From a checkpoint of a small transformer trained on Wikipedia.
Size: 12 layers, width 160, MLP 832 SwiGLU, vocabulary 8192.
Architecture: RMSNorm before each block, no biases in attention or MLP, untied embeddings, normalized queries and keys.
MLP neurons of a small language model. Each row is named by its layer, matrix (gate and up: input weights; down: output weights) and neuron, and shows model dimensions 32-127. Each number is 128 + 32 x the weight over its row's rms, rounded and kept within 0 to 255. Numbers have three digits each. A neuron's up and down rows have the sign that makes its largest values positive.
After each neuron's rows, "fires after" lists the tokens most often just before its 100 highest values on Wikipedia text that the model never trained on. A number after a token or word is its count.

L7.gate437:168085138159116129097098121100136082163070098168122132171139155122101105158115120091000158139098068154186106110162142120086145124088134092180159107113106108151145111146123084145162153096170147089116140135151058118051148107097105158160143124149148074059085092150148099160124119090166151138
L7.up437:139109168128121131126126127128164104157057078154118119144174057105133161158098108125054164143157074150169124102169127073143120122142164142168162141139093142119120154135103150077125133092108128148165117104093136094111143176147120201121108122102127079080090156153112142133078115065120190146
L7.down437:101103126141071147115092090117142123071127121141128093100113124158120152119188079142135114088071119106140151132132119081136136108150148131089125139105089125122146157157084147188129083170175136117092127105182103127140145111150111140159206078092128130103106176079134121105085061155074164146
fires after: " " 41, " A" 4, "th" 4, " a" 4

L8.gate604:146098155097126123145118098091160135139129120174113130076142153103121084170093053095160185130162085130130116153128128169103120124089123145121148050087136121160117185099149126108176140113153092123120164125010161143061142157137194147091140092090084104136140109092114135149052133087117151128
L8.up604:130108178145157129146148104157161142147141128119154137141149056061154152153098098115075142124161049128090066155076178144163139104099142145088132112108110138182134155155131076183151089108164122132160168106118101155115142181165123097091164116108142127129117090115146085139203146159216142116
L8.down604:137122126112112115128118100140087166165094106131183187068133078095179099152096107120141135081102090110136142140166147195134147113155177162137085101178148117129022108129109155142155138109099085161162118131129179151098083134065145149090087099065097086139129127188092167081147138103145100126
fires after: " in" 32, " the" 14, " In" 8

L3.gate785:143172141110153083119124125073109113127161093123149135147094206125068159084084134118135133145125116137153112072051135104105076146100103227073075162122084101147128152145133140113108196138136141163108153127171180142120135169169156108118155094103110160183136065119105120108146093143125147099
L3.up785:142098085155113140101079152119091130098166125115099169116149136139145092098112149111135105112144107116131146126062127107111147143113112176138107072113079157150130155177149111165090163090103091129127188184074157146045131141099104158037159110070093151177126122180145103121147099150063119140
L3.down785:126145133077102131114157112131094087150126083100096070169159112127145099163131097176148138076121143048093088095070211093066165131157112120116072086129146111136182111088132133078162193182067113118174101098130121121108065124173100098147119053178129143114111150131181098151152116115149121141
fires after: "-" 50, " Em" 6

L2.gate10:159124122116141120152124135122168108082158104106074142156118150133137076116090123118097112108085092167096102115098141119043117105073093153124137186122112163146069173141131085160150168127098182134157118106141104181143090174126084160162107167083122099140088097110092171171095193075133097149
L2.up10:150123135147122094107136137148161136160149115135065173117120126116103112119096155103105153145158137148111101115107161148082118095064116152138148175119127177126060136135146046154123134118095160122148077087107046163146050163109080116138085140092141104160098092148125127133086215075158128127
L2.down10:101165121092126175120116132153113154132110181144168108112125148104047096116154135154168072166108117108110176103115092131068128169091073127107133184136068163166103111165136137150157183152094156125109095171090089091149120155152174132152160055119176114116122135083133114097105109104150128107
fires after: "\n" 94

L7.gate797:139149156082138104120148136090104138098078091126174207160114117134112183211134162117161084116100104158159110145096118125181172107113136149073140148090122078137152096113119092151132187115164098142139135102188132131143126102115084142158108157078122235145117150195116102110143109126161177092
L7.up797:138124175086176075156117080156163078163058076081114165126150145141082153169108159144160090117110130076182131119138088090118162083145158137116096130176159190067177104207118086100112162135129056130133143077192148084136179144155134149108059071074112196128101131153169167121097088118100170097
L7.down797:195161141134110138121105129111137129120120168132155127166126146170175141145129143085116136166162162120108129122076091218140129109101104137083117145092058153084131140171108130114196142130139153094129134087168100127109190088140142097117135110102104151104082138106132098145196136097195144142
fires after: "–" 38, " " 12, " was" 6, ":" 5, " Team" 4

L2.gate586:069130149155080128171167127145059136114127147184175096094147129139128114123081134109108106177120150141155113120137111122182181120139132126114107126158137117101100115145192122100163092141198110154142223131106075179156131086110076107181103138114068116097149108167079084119191173147078074189
L2.up586:103141129200146152126117053082068115118135136159124063093181126130123075131162153137119107107145089128152148112135083173123124152071152130145092132124129091086107122169166134164092134127154038187087143133069071078128107167085139157099131100182098113150130156124156144153163108093084156112
L2.down586:119167081069079127154128176112120168158124164115166172146109079124126141155091096170128055118162162123047174172120176095071152107154088112163072141144116129127088136058116143122113163139107119109168147115105122125181107115153155113125150082150104123096090110130127105176168180133135169108
fires after: "9" 42, "8" 14, "7" 7, "0" 6, "5" 5, "6" 4

L3.gate593:157108077128090191094089114021120107120125133134158142118127129115127111113121121109131162126101114146154135106156139178186074135186121103134158172180053145144068113130185109120169197067125135117138157150072109098149156172111084104162121106165149086094082105125126082185102086091142119112
L3.up593:097170129162117152121161087120182096127140109180060117104126138151127032098133116064103162108135107089162149177121157112107114101104085173098162113156126115126119156138215082098107175168151101134092101142118063181193120187105106084091136095146131101088142162142066151163122159194124115145
L3.down593:157137147142123163138106116114107140102109143078139144116136161136130213154101133175156072177158137178059131074103064130116137106123173163133122085109201108102138109120046112197079121051209155133154117088099152114092140097157093125130178143117132132138121188141092168090148136135124133107
fires after: "1" 40, "2" 22, "0" 12, "8" 7

L3.gate166:082137125086095144094146133130087211152182135114218183129108113152084140114074069133106159130137100129139129115137127089148189169093136154146100121113068087118140192098116113124135132107164159162158186098133113137181132139108097134117144118128097136146130120146148098095145068087150210121
L3.up166:124095139112176155139180146117097093132134079143176176107101132135085102091100169088098104137128040071137125196082091120141123148116094170116189176130130096147158143089132154098165097125138172143123116119170089082114106126102146144136113173103112114097085146188165110137143114171076168111
L3.down166:149140115162132128143192151149113137152113194115152161149145129132139137144167115142017142122131156095098128066150130057077159133133142131130135117115085119114074183106153106119115136087081096148134166170134123183147144140134110072180133126116115138160153154128106140139148100112150115104
fires after: "0" 62, "5" 6, "8" 5, "6" 5, "3" 5, "4" 4

L3.gate542:106067128097177116177147169089078153166116141123109151122166071091131105091116100193131107088180095100121162174114143154115139088167168087146139143170125135129131116158115145109149087130114106145173117114184111092160148125065079132108113114134182115125099131185116122143188136129089071108
L3.up542:125108128118119168135171092162150136162079120189133152131168086152129102143058111144136107189218161135144131160053096122103095173137159082093120136127138157097171147093133156114132075164131132110135121139145123111128149156129142125166172130120096104105082155123097166109171136124111132109
L3.down542:096166146085120114161137180113086132190158129090087193055210105115163128112133119117121119107171099119121146199177068162121149109156164123140103083127107099147096125177086103150168154103139143161139158165136180119117128148153120087105125118147194097080121149137133108113123156113057149168
fires after: "-" 27, " " 14, " (" 12, "f" 6, " \"" 5

L8.gate471:134145158098148140123082155138120143147077097149136164093127122074155123062129075134143143094156142173122087144096135172108150074075113186093084100083159104107135174145116115143101140181172117130121174129161098071140131116081145144168110171141131153062130153057087046114128148099154077079
L8.up471:119138164163170126142175151090158174087133165100115174070125081072210113107076118145143119151156127156117084139078118120060149117115086097161124128132094182113141142150126112086135099119173131089159126110107182071171125080141200110111138098134134119135124117116083024125103139214166108115
L8.down471:096137151131083107141137181106196148076115154127122149130099119088156190187143158129103117155188143150113118076120101112152167113153138137140139120150154169191099146112151119077163107137165098163052157118051149180127110153116116126213128126190132108161131130106149171131152140154110185121
fires after: "2" 24, "′" 23, "1" 13, "4" 8, "3" 7, " " 6

L8.gate226:137067193163069108134150124084135176159100174124152105107144114094101133126118106115158072099100105072136133156049204074145112111150150098120130134146071103117157167199088135185139137116188193097134164133120175091121118136094130139107133100134114175122084165097147128160116127084130133125
L8.up226:120122057104126117093133118042109134152095169145185134092116134110113115062142146132130123107137140151126101147089113085106155094116163134057135107127110085140064153133157080103113204094131141143136103180066104118137202186142125109109159109127138157079148127087075133107078147163150121094
L8.down226:104192111163090210110108133142198133146157135075087075098126099133122129092104123122190109124177156072113123089110145133122162109141120108101119141100173175120068111155115124125180176096108114157161163083110121178109075091094174144121116106158142091164136099136094111100137139094102131173
fires after: "'" 45, " in" 10, " at" 4

L8.gate2:151147155189131101154142119125119100100119036116116101101141139132109094153077113049129186103121144121127169117159111117157120059113157120139106121112141065104186084148103061160134131145111137122160087114115172171145112132116130143176066138196176142166206130137035136194145135121129148119
L8.up2:195092137132150156117168139109116116126118036123161169123178170097118156186116101101099196124131101120129114170070153096125116068116186100141133119198160129136142063118128114133117110122098153129114155112049102134125140134173114096135082147131188089112167201140088071147154111079151153166
L8.down2:112144127178099160116070054053138143121125101074092128137091131114163152155152136143144137086164121152136151157126156175176169137143087161116142109123132116154178135107103089077131111131137160136103141178164149143114133102141167152112184120112132115149134173093135093223079129142144186125
fires after: "8" 17, "2" 16, "7" 11, "9" 10, "0" 10, "4" 9

L8.gate487:154117130113140125129111138102055121116200147151090148116110136127166145092134125101140100127147100172098169090100107096135158089126127129120141105121124119106117183083184087051170126112144213103135129137057063168116147101095167181174189108098155099104110103137124157126151124150135101088
L8.up487:133174130108131166197092092175109118171146132123082123095085112126142098123136121113137107142110151160185063103083124089154070144139113104142170075129133101092182108119136100180120122061127142099098155172141153126150110157137110155161130112104146134190092133176127207105145169178190117180
L8.down487:077140145103167124160057111152166122181138134115066125109123091083093081118172070106155147103169153160147135082136131173135120147154147044120120130127130087049115099052108086086099126130101081171117074201088103149106143168119086136143130151118152178120107093148113165066133117109116125113
fires after: "2" 40, "ju" 6, "Ju" 4, " in" 4

L3.gate79:100169122175152138110052118119134127093143110157113092122139174098091090137132090154159160110156043180180133165119149203124118138141100182086100096123141103131120080158132099139119140099128169179114136121163144097137109138069148111113121082189074175147062127144086106172114117081186115153
L3.up79:126153116177096157131062097180112138109145125111123126146111180080123127134129185124100113098167097164172148141149148125186096221122131162110149115163061119093063056112176135167103140101116216115152100134129125124144076096104131080111165104169146128145055152133119077132118105099185151079
L3.down79:127130126120130098133097102141130170190152098155119108190150126138189156156137122155131096111119054119080127107094075108145173104097109161138108086092180125112144112167134106163099134122088089112140132111125109059092135131153162125156082143132232119166182144160094154154204134158109147147
fires after: "s" 27, " I" 7, " Follow" 7, " In" 5, "ets" 4

L3.gate526:101111143089155148117087153115175133156054118126132158144143167187147140133089086168099095128136181103076122110125123186079152166152185104120079101144166112151107116157061185105130122121174110141077161093100120091088122087118130065167119151110134121158085151129126179074113118128102180142
L3.up526:071125152148133153127115198085124134150102112083093122119136154072122087152100103178149152137128157153133138129150120125129137098206092129149160134138094158129127131153058113070138134205192120093126136149144145132083085178156145089145152168119144117153118200094102111137103119107138212184
L3.down526:121108162133089151179063146173088152087106174143126139140105155110168130140157139187094080047141128142175146179121171089104154179118155152103146090131161167168116183121131079109099144184131077171145131098102098103106097129158129124127162063141081145180068153126146164125101152150083105174
fires after: " \"" 18, "|" 14, " (" 9, " was" 6, " un" 4, "." 4

L5.gate443:131116149143148181118111138184155125197123096160055128102099109161078093142124113101181161100134074159150100176144150114128166058093151179171146160111138149123158079138138181168070175142110161089146168163095106145055117103153154125113102117128103119126132158121075162140155141130123164137
L5.up443:137110120161066140119155119128089090104144104113124124125144084120090144165152153125168085115112087113145117080173162207083122065119121186150112130105096130098125134157135126143109224180073118162121174158108119110092082076177122126142126097084100102171119108109091147099151082075084132107
L5.down443:121137136177121118141121187179141180126139161184150108062127104109102080161174150152167132158134095110156130111146167113068135115145127126142140163086116124076177112170104125195083182126069141085075170193044114116105144122159128191141158091131111119167132146141134184143128170103127114160
fires after: "\n" 100

L3.gate576:161082109096159142104152137112127137114131158097210182109159144092138104163103126112111113134097104129104156090196151113085103098136099178105131114115115115136107127150127157129128123114155116162144181104141154155136139083190135168118146192150079088144166056121150050114196124100166192129
L3.up576:107082080104155127068086147143110068089088168079188157135138160112058101133135136135105167164165122133110141103205121131129142136093111148138065099127124143085068121097139166112137096149110113093121115114099162128136160121124113148143130163132147132131173073165131026151193125028102142131
L3.down576:117125035100119142116132089096165134133126154092142143152087122129118140142086131150046133073137117161137053135147129156129131110107099116094171127116140093163145125144170153144121128144063142128162148155121050107157119131131135116125145137178191149147183148173140085102090081092082126107
fires after: "3" 18, "5" 14, "9" 12, "8" 12, "6" 9, "0" 8

L8.gate533:137140146119145154094145159107118111114125082136153151159177128187155138137063066143109102100131176139147093111128133150122116171161145158134149127151121162103113133130136176150140162193172158096122066089091197144097155151101206101098153117120103168126065060166116161099158156102172140169
L8.up533:127131132103091158128143189078120122134151154140079149171164122102105137063143114130074084131187166154117112156121149111166125164130135079105081094126130148097171144166151081179151146145069117112111135146085134179099082136112158095101143122126154142117211118116090109070154191168126113179
L8.down533:152091148124110073130133058114105095206086127177148108131181119116156070097147092108156117108191165105130163124167177149131147180188115133136140098102077106127160125119069130130150170158143130103126085144086102116091127135118131080130157089110125146135180127102051103096142166191161107148
fires after: " " 73, "-" 11, " re" 4

L7.gate99:069117133146092073143117175092132191127119129073156185158096070111119091142098160143128130069166122115136139118132128096094143088089122097136123092135137140145104104113144126067181139163117099075064148122109138199126135102084082145078128140138109123132171136098094126138129072107164134071
L7.up99:096165147151144102157123097144144170084086166118070130100119148100131141116197056183117146090128112147084105088076098131115103134162080127081117160083143087155116117078150155151116137062102077119181129124120195118153131197142127114115096148167138106109163145155142137147133092124140183097
L7.down99:145133082098198154104133141098094163153173060135154128126113126117110152150097181121109121151150123189131100148144102097103088132112098086111105123097114156107082109098108152133146134133171183118146157076153131071104128140166137140102174122132113077087111078059124201119059161185129151105
fires after: "\n" 83, "in" 4

L3.gate465:085104202172140078142068159161148136107163169118095148153142140157060103181153111179158160154101123124112167118135144123143035110169148090116134146134091131082194088097100085139158121105171187080168133112093112138065120157059172137138123121127162140085152072190123123139116158108150120115
L3.up465:129148138101151168156134110115152147143158110160128127105196140149144116148184099154163100186078147141128100128142119086098140143113122048176178130128099172088172168082108126079143111133220145124090162146160145097155149136225091127133053160133117144086113117122121197111139079141097111124
L3.down465:176172109185113112093120159165133090115162089135135100135142149146139121147212105110128088098111134131147117091114080147106171092139175105116085118111151121102117093134142211176177128098101138155117127151126123157144130162154143117143132203106130099135102138083145092140117140134052134101
fires after: " " 50, " (" 6

L7.gate159:120084129145147087101148153075144126096139120136146143144192181159162130117125095143156120080146130124040133074139128133088085122094191050136107157134123146126147121122149099212184156093116125066159150121150122087123113170140110098140081124119122066106195053132138134117128122117170152177
L7.up159:111097104125101078149132138115116172158207163076117130103096140143142093097142166127110126148093145136120111163203161135156111188022127099173087148157105124181058130107129099139117080137174172128065147136148195152119093132104081128126151175090137147166105083158167090118123116185143122134
L7.down159:167181158157089152117144110155075111150088149134131107081097095090138068082195136109134111157115111123123166042156150074166124190144074134146148154148070116115119100114184115127121200108094150241107129130116125116094157147106116112144125162160144194109121178134153143099105122125097161064
fires after: " " 51, "op" 5

L5.gate88:124119149095152129130108118110149149149135149153121158146123186129187141127124147078092102144119155111138135129096149138113140130106138172110119157147142074168083090135095094039149121056148181069149117132134167143168181139152115130161078167118102067076115124097100081162164086140151109216
L5.up88:168156106154119165106122159093133138142159134084145104144075113103086081059131103091167117095181147112110095079138138141130097115158113134133111145097106182123168141169079091175057132144093151132145194102100166129092141168116149125144177138119151110107119099184158129142045097051058176104
L5.down88:177139107098118124098132195116127133110165131114165108183117118100084037166123117087162168131172159111177113089103182131154140166155165163098113117161088144105116172094110131132156125018156105168145117134114134108119149099105167087128076122114135145099164098147083130126134089112095108066
fires after: " at" 53, " on" 13, " in" 8, " for" 8, " under" 4

L5.gate460:154097158187187187074068142096072153179157108129074175138180127096123086072130171113119148125083097155186142160092114131137155133120172110141081158092197149101131150165078140142111183110148077109114129165155197187126147127074140188131121140185130153122106111071154086149140105135114136174
L5.up460:044166102126206122155124146135101123141123165092122096151119168110144125124131153157105171076216074166103079136166149156107177120149098150118126199165111136182096112097111097196148130103133141137052158085098125122090149067112160110098118098168120150139137116166117149137144140095157149112
L5.down460:134118097107162092118102137113155163163183135146081187109166141079156051126123113116105106151196063112121138101076091144167170151152148094130111124105139177158160162097123085072123153048116123134068096111131158116110166121126166094113085112212120100106116154113132150092166071151135128145
fires after: " " 44, "s" 8, " G" 6, " C" 4

L3.gate759:101097158118197119122098142145159165171133111109113128156095173161086129104095077112175139118143164121086141099112153162110101179114168074148137140128106170160097079126136164142088135118132153119167134144112145186132134099138141161033117103100158156108128099170103085142122122095065119119
L3.up759:086119156150118146082096197110130128140096093091170111029192151156075076135103116150159085146101151188177132130138087149115151113149117153178140114106098161127138133137167160162071168141123144111153183067062094155112158078084146128150089108130133150072103117106137130064104106107109140095
L3.down759:125054112145142100179091093184165095118120168172088098146160147115077061145174153132190091086091090059142178151136074159057087079112138157105151156149121091105112104119151144122103095146115044120099133131147156171165105124100165163133097125153136150157180127093123097097149129132121145087
fires after: " " 32, " was" 20, " may" 7, " there" 5, " it" 5, " There" 5

L5.gate761:166105116101149142099132200117101125158171102126120142178156135084189129113160127122154078145113102115144079169123245108133136206083053114190167086106114117112165143132141130132167199163166154077179155102153164082151143111120150082148146139142172092173179119144113079138082182102164082066
L5.up761:118088131165093123131091164153147169140183148127171115176146130075089104121123098171124145159130189149154179102090167133194114091125137135146081157096119183088133130104129113190139145166158131202100169159132145214091171100178074095109161117158209181103150156126176124149093155150114168109
L5.down761:104139129088113161137173073139123086135090147123109113119134099140097131107126169108105130121136140085095058142144129158126071141111119134052042170131087111127143160188117120117120121159174166088129107140120134088132104131113091131081119110129095189152130076128130100070128078128161114160
fires after: "-" 22, "2" 18, "1" 15, ":" 4

L8.gate103:144121107155159114159099160093089159115123169134148168166104128134140122065089129103156103129175102138120113104153170117064111113126143091119093126156160119156062186160041132120133161121101123057074123179093117124126132073165091089066113097174150123090165114134106106112112138161119204121
L8.up103:113152148087108117100113117161076128182106184162132142148126140127166124127072126134156116092142119110114150171142174091098111149185100115149124115133136178124054110204108118176084140062127110117104073134111170191171122124147122111137123146102156128115146126126138069109116149100169171049
L8.down103:149116069130067116135101072116174093135111107127103108122143113072122054148189133156168142146149144076100073145127148123149126101124106162150146149088058115067161193131121114136177126142162097072118164112118104114152046126087098100126141114137073109160136145140144114103069133112089189152
fires after: "\n" 62, "'" 5

L3.gate2:123119075146131063105111123110146125143112091108098172117114183117117096096093180154048087090070108043104098218138149095086132080075125143094151169163120118114114131156081111157123094133136135091159139111109139159114104164086078103178146177082148142127133167139078153150159170121134144104
L3.up2:126153180116119087131123129120129126144080114160086072120170192126086036095119096112054125100121161054124143158093150165127077147086085111145149181142143130099125146196078141156130104093085135084125122185109166169055093138101117041136113140097148139153080151126109156134109165115114137092
L3.down2:138170108135123150143159139174101118185159172127120111101125144126148117151112106090133196129140101166134155058103141123104116151115157130126158073143093136123101137156127169136125104082151139203174102137072165176114093151149141122113181134116059127093120121140159132128168128180107152147
fires after: " K" 13, " W" 12, "P" 11, "H" 8, " P" 6, " T" 6

L2.gate550:169104132121106134139128111091138160099089132143169174171136108113124081153109195119069111163116084193101113174113088103131175150150121125113085115121125090150101085120139143116073200193119174140135144137132122139148137155181088145155138136144124161101161146181136058200072148137089134165
L2.up550:115061078117094080139162093091179116088064109150126148136101122113098088132075194157063129106107118150124084157124093148096177163102136117105148106141173110156091098111141102098080121156097134108121134108133104130181139172134092140110142141156093149143177139145169101201099098117067124164
L2.down550:151145115117147091139123114168116105123105149163140089064137192126091151135096185125146106177093203079087138119143103145098140097199137162157130119062131150145119144126121112092092091151176159156153184138148138117164091134143114141133118084111124171081143123176085125169138178137132110134
fires after: " U" 25, "A" 10, "G" 6, " Me" 6, "U" 4, " as" 4

L7.gate140:079132113138150116176067151173112137144115083062161095104099166127078124138146140125113117092078114128100180173119072131155166152159181203156125135117053139157102148134139118116100141111178081090123063162134056143214125154160100174098153142128115099141173107157112153136122082127158141145
L7.up140:079109109176151142115066082046146079133136162105150133154174153101146092154110162124136095134067143112117145078096143127090127127131122159149132095127155103128161148101123159180087152179095151188109129185164156118180125147203155128068147130114127115151094133116168120112115104070144150124
L7.down140:110184104081164167145137048071134081081141119106099104210140100094106161137104131068118151135083130083118115134112141129079079101099163159124110096108085121093062127116137097095170122124085178221114120093110193151126126167133150129179132158112108102070108104159166104152119174135155142123
fires after: " |" 39, "6" 7, "7" 6, "8" 5, "1" 4, " Total" 4

L8.gate134:094142137132129045167190098109117112115113108091134090108117129066088085103126095173171102149163119172143129162071135186114149103103180119108121181135200080106129129089159138145117176169103156119135164140105132132200048138140157093142103158117128168092125131086057126138153131210159166143
L8.up134:085157153103165161096161203176062150100122137140072159114047174147166078163108068095164143115140144133109132132130073189113124121135147119178165131123132131137111120131137112113159168146120109165172108123169144177122091178128184099064129138060099081147098190183133106183183143176109122131
L8.down134:144063129151156140129128032087115143108109078170131109132123151124161192074104160170136178147113109179125174111131111174066064120094085170149166135120136162169119144114101122146115086127125148227132139092142189111107148183079096141144177141145101096183149143129204145116095132107146137127
fires after: "2" 14, "0" 12, "8" 11, "3" 10, "6" 10, "1" 8

L7.gate746:163117084148119125123126106077125138117073108174097156110118105154147147103116145135125198094077138135130116154108101123113143108122097187164147117168152100129133122150117137122148102161087141125138170184128147166104156163109127137123173121102121097190149164098126116134046106141150152168
L7.up746:124094120149093087173172162148161102128166163163102132115132071125076119146162100113128191103071107139106105081107103147132139143115110166104137124136229196105168125175147169101154159141071147129131202103075104099091156075115112093164070147107141125170170118141145068082089121142157152133
L7.down746:130149152117117157101058123133094156156130106117148163182129181138105130147102125118133132205125142133094133153173149140091072131134123116118164150102147173101154187161167135162135145123133113112101128106087176125138151157086095117166079074137087187144136165124111123088155133168137141117
fires after: "\n" 82, " de" 4, "N" 4

L7.gate214:149177134148129133102133104118113132113097142161127160128120133149122094117113160122141144133136124130183101089172192169080113114135145133190147115147181128090149118147110114096139196129129067125163136157163181086112116100115122117130147132159122207077173175131088120107110168072181117105
L7.up214:173154116115164154120072138124133122084059067087092162112106184159179131042160119139143078203115153144095143118124136136129147115118121137134159088137126118124118161146131152108142125058137160100106121163164175122193132102164130120171104134144081121088136128145174168165120154082175080200
L7.down214:144087110157077125118113167072108122172127119079140132071112127157134093193123072146133156169122138146138153143163105133131193128129132149097094096123124179175116119149088148064106159131058085150147173101140165157103105097128120152091126125158107124186111141156094134083158165106143127138
fires after: " " 51, "1" 10, "W" 7, "2" 5, " |" 5

L3.gate43:079165107067136138112133128184086133073072146126197159143069175178119101121080132118155180170159089175065110105134201126151093149081108144109114084077145155116117138166150098164142160124108190138129149083076147154159148128071152137152087124067153074115136145129081087102166109102157148128
L3.up43:100176083127132136126085098145132099126140096110143186117136114143199108127117153140137176149151176087122135078075115096125122153114114133139103162138115151134192096071116109168182055104090155087159160147127085161114212110132143133153161144132146093125155146155180100084163156178106155067
L3.down43:132107047079088182100126110057155135126122164135124121141097127148097093135089143123109142138101233114125157107130139115125186151080132149080042119135127157107139114097130100117105101165107138144104083144134119077127122090110168107132159100138100132139172155164133138097102098111123101172
fires after: "1" 19, "5" 19, "0" 10, "7" 10, "3" 9

L5.gate312:152139173149127162109157091125115159172147133111111226098125165132125150143108120154067046140115152091123135122121160121149104099140138099110127133201156076118138076147109133069130122112125139107142184141096145128157085138172138156136143099119100117103094164081151107049120113138146105146
L5.up312:123159147167116122136084126136105099140160133061107112134202167099151113120158131162093070135175127084130165081137157109148101117119112090075153099150141167141124133158176130068142122099142165056103155126109173091085153117128117145175153146100173140111079134100141094094171059124076093071
L5.down312:086140110173103139107157126106096172096188141138143118155140143113177111167180099082116152133133172103140154137113089164132106178196113072108174131137192167177127155108148178157103111142102141114119118146104080166118131137142177081149133180133185160076163136119123177091156143129079071114
fires after: "9" 15, "s" 14, "0" 12, "ata" 8, "S" 7, " re" 7

L2.gate743:098141130175123132131119100133080072154139151140106123128118159161119130098019159112142104137106108106166139135097156107092195040119150129108128112135157084094137130146158132084118135113131140112082088188070065110120136046169155125116116135113106116110164103101077131134126068163112121156
L2.up743:131159160100165061099145102127119134108143131129187136138168155074149108084073133144085038161118144108161124138159146174139250125143154132137097107131071127107142137162105172148129165124108049057156118124104097106100143126133173126137147101114161119107121152126127187096108178183189160124
L2.down743:090134141084155094112111091115101127112082095142128155179156075112112101117110112137164120035156143129121099177115141086138199067158176112150118095139119145101167098127146097115120187090156097129098085184110164106095051086156149098104104115079154116143133098110090139163133103082110162154
fires after: "\n" 34, " Al" 30, " Su" 9

L3.gate518:128091095167075154131129109143172108129123120197136112116139166183050122125071095170129142106093118162122139189171156132096131114152110163141143113123101126102139128157104148141132138092179126107110097165121134134138100109130149082108113133115119192086220097126088143192148108129133140070
L3.up518:117124099146137152135075093091168072173197169083127151123109100136154137154116108137115120120115097158103149163076122092118153142120109100104109098089045015148140096144121140164144120131087049108146152123116095134099183140117122150140133094162128185101190124075110114150145112137116087126
L3.down518:086091214122151147074109114112141149130150150128100110116138101096122160077123146155162146108128119160170127159161131186118103173117057090074127161086099057141169109131117172201103094162073137127183073084153091176140113130139135136152126112103118140118167099116145117166171102110118135167
fires after: " on" 23, " the" 21, " of" 8

L8.gate248:124154174113063174175162137076171145145118132136122107099118137136186153104092129138108083143119143100083155127095081103100175097089135119087116055118156075138116130117083122106149132104141149120124166084138134154104134152108095154165115132163135100138153109074122129061115170139181104184
L8.up248:124087155112138142134103178139152124172078211117135118078124151094097177113092119119144140133186118140116156111128086094114121066114186187116172087130159131184162167175102144072152117104161188178105100105156127089175144171127121139112167136142096199196131111110118106141147102182122105112
L8.down248:127125102150059106157083191137041132133159159132164104119089184086129141111103104129155120092210160124135143076169167142093143115100106133114103129133134125108052150126126134116104096142160127141120088099133139122195172126123145209151138159200107125106048133097172181129156121170099151152
fires after: "." 35, "\n" 20, " (" 6, " C" 5, " |" 4

L7.gate353:135122160139140114175139121114120126188152123147115100131158110076121146165125150125147149186114114147105090187134128120133180105190145115135123084128137162114144110071150102077200129098158084125140128111085136179128099147118110162144141143097086148134089100175132150144111143125224114092
L7.up353:186103107152147110117160100112115114111132069121138174145128147133126136131130080120065119169058120114152132196120074112112189121096116145194142116151101163118152148122088150120158138043136113134123123094105129160146132210232122175105137103089111195178121128173114182138135132153093150112
L7.down353:109093125150130141090112171152123141149132122126144146114150169113152134136167163131203113170130115147136165148124114151119169135117150122135121139129116146123155089104096182049127088099137144127099158070158099152107124154156090082088146143137050177108186200126109141138113155120167111171
fires after: " |" 30, "-" 13, " " 7, ":" 5, " by" 5

L2.gate463:082147163134216146131100146165124109179144120110115137167136129114147149110137102153160121107074189123140115153117099120174142128095129111098123118141138128060145133108103136143142209111183161111091084152157128134111109093099138073073101153131107071102142125107123133112162172141163134155
L2.up463:138150131139147090144131111129099110217081072143150147155066190111147135151172109177116118051136172162177108121168112090168111129089084112068149135153134092137146141089132129123120123115072116105140169152181162162152125096142129126110053106113131155130155144135086135089140139125129111148
L2.down463:109189075115137123146152155158076149131093145147091144077148126096161091116187125070129188136178097164091131155178098104138113140148127101124120119163126155159131133094122113075112159120101138135177044133157113212072097141118206125116123127121123093107102109104130168123151112151158138149
fires after: " " 43, " S" 8, "s" 8, " V" 4, " p" 4

L7.gate100:108071152148140148110139127073142148126200133159125148131163135105117122127119198119122141141128102114132106115181141088162093206118113240132104126168135125144158131073111130193105155110075116091157162168075219124115189074165075150098103118158138124112138138078095091148168116172125109128
L7.up100:152133118137103177118203121042117170113111104102142115128160126104100119117110128122142069108165170107107070133121081104104148129154084200190137098121195172144082173149123139145128133117160127083126188127108142142096167108212171133106091142076153149107090132114153130103188082127137134140
L7.down100:116138130132136064089133129152125155202146145212135158154166165120157076126130125125155136098105147155121086086139100108099142113179121199120175103055123124115167090150156124129160115122099055111161117132101080149118107155112084098096116124168135127123054169099123143074130121121145134134
fires after: "s" 22, " L" 14, "D" 8, "d" 7, " D" 6, " C" 4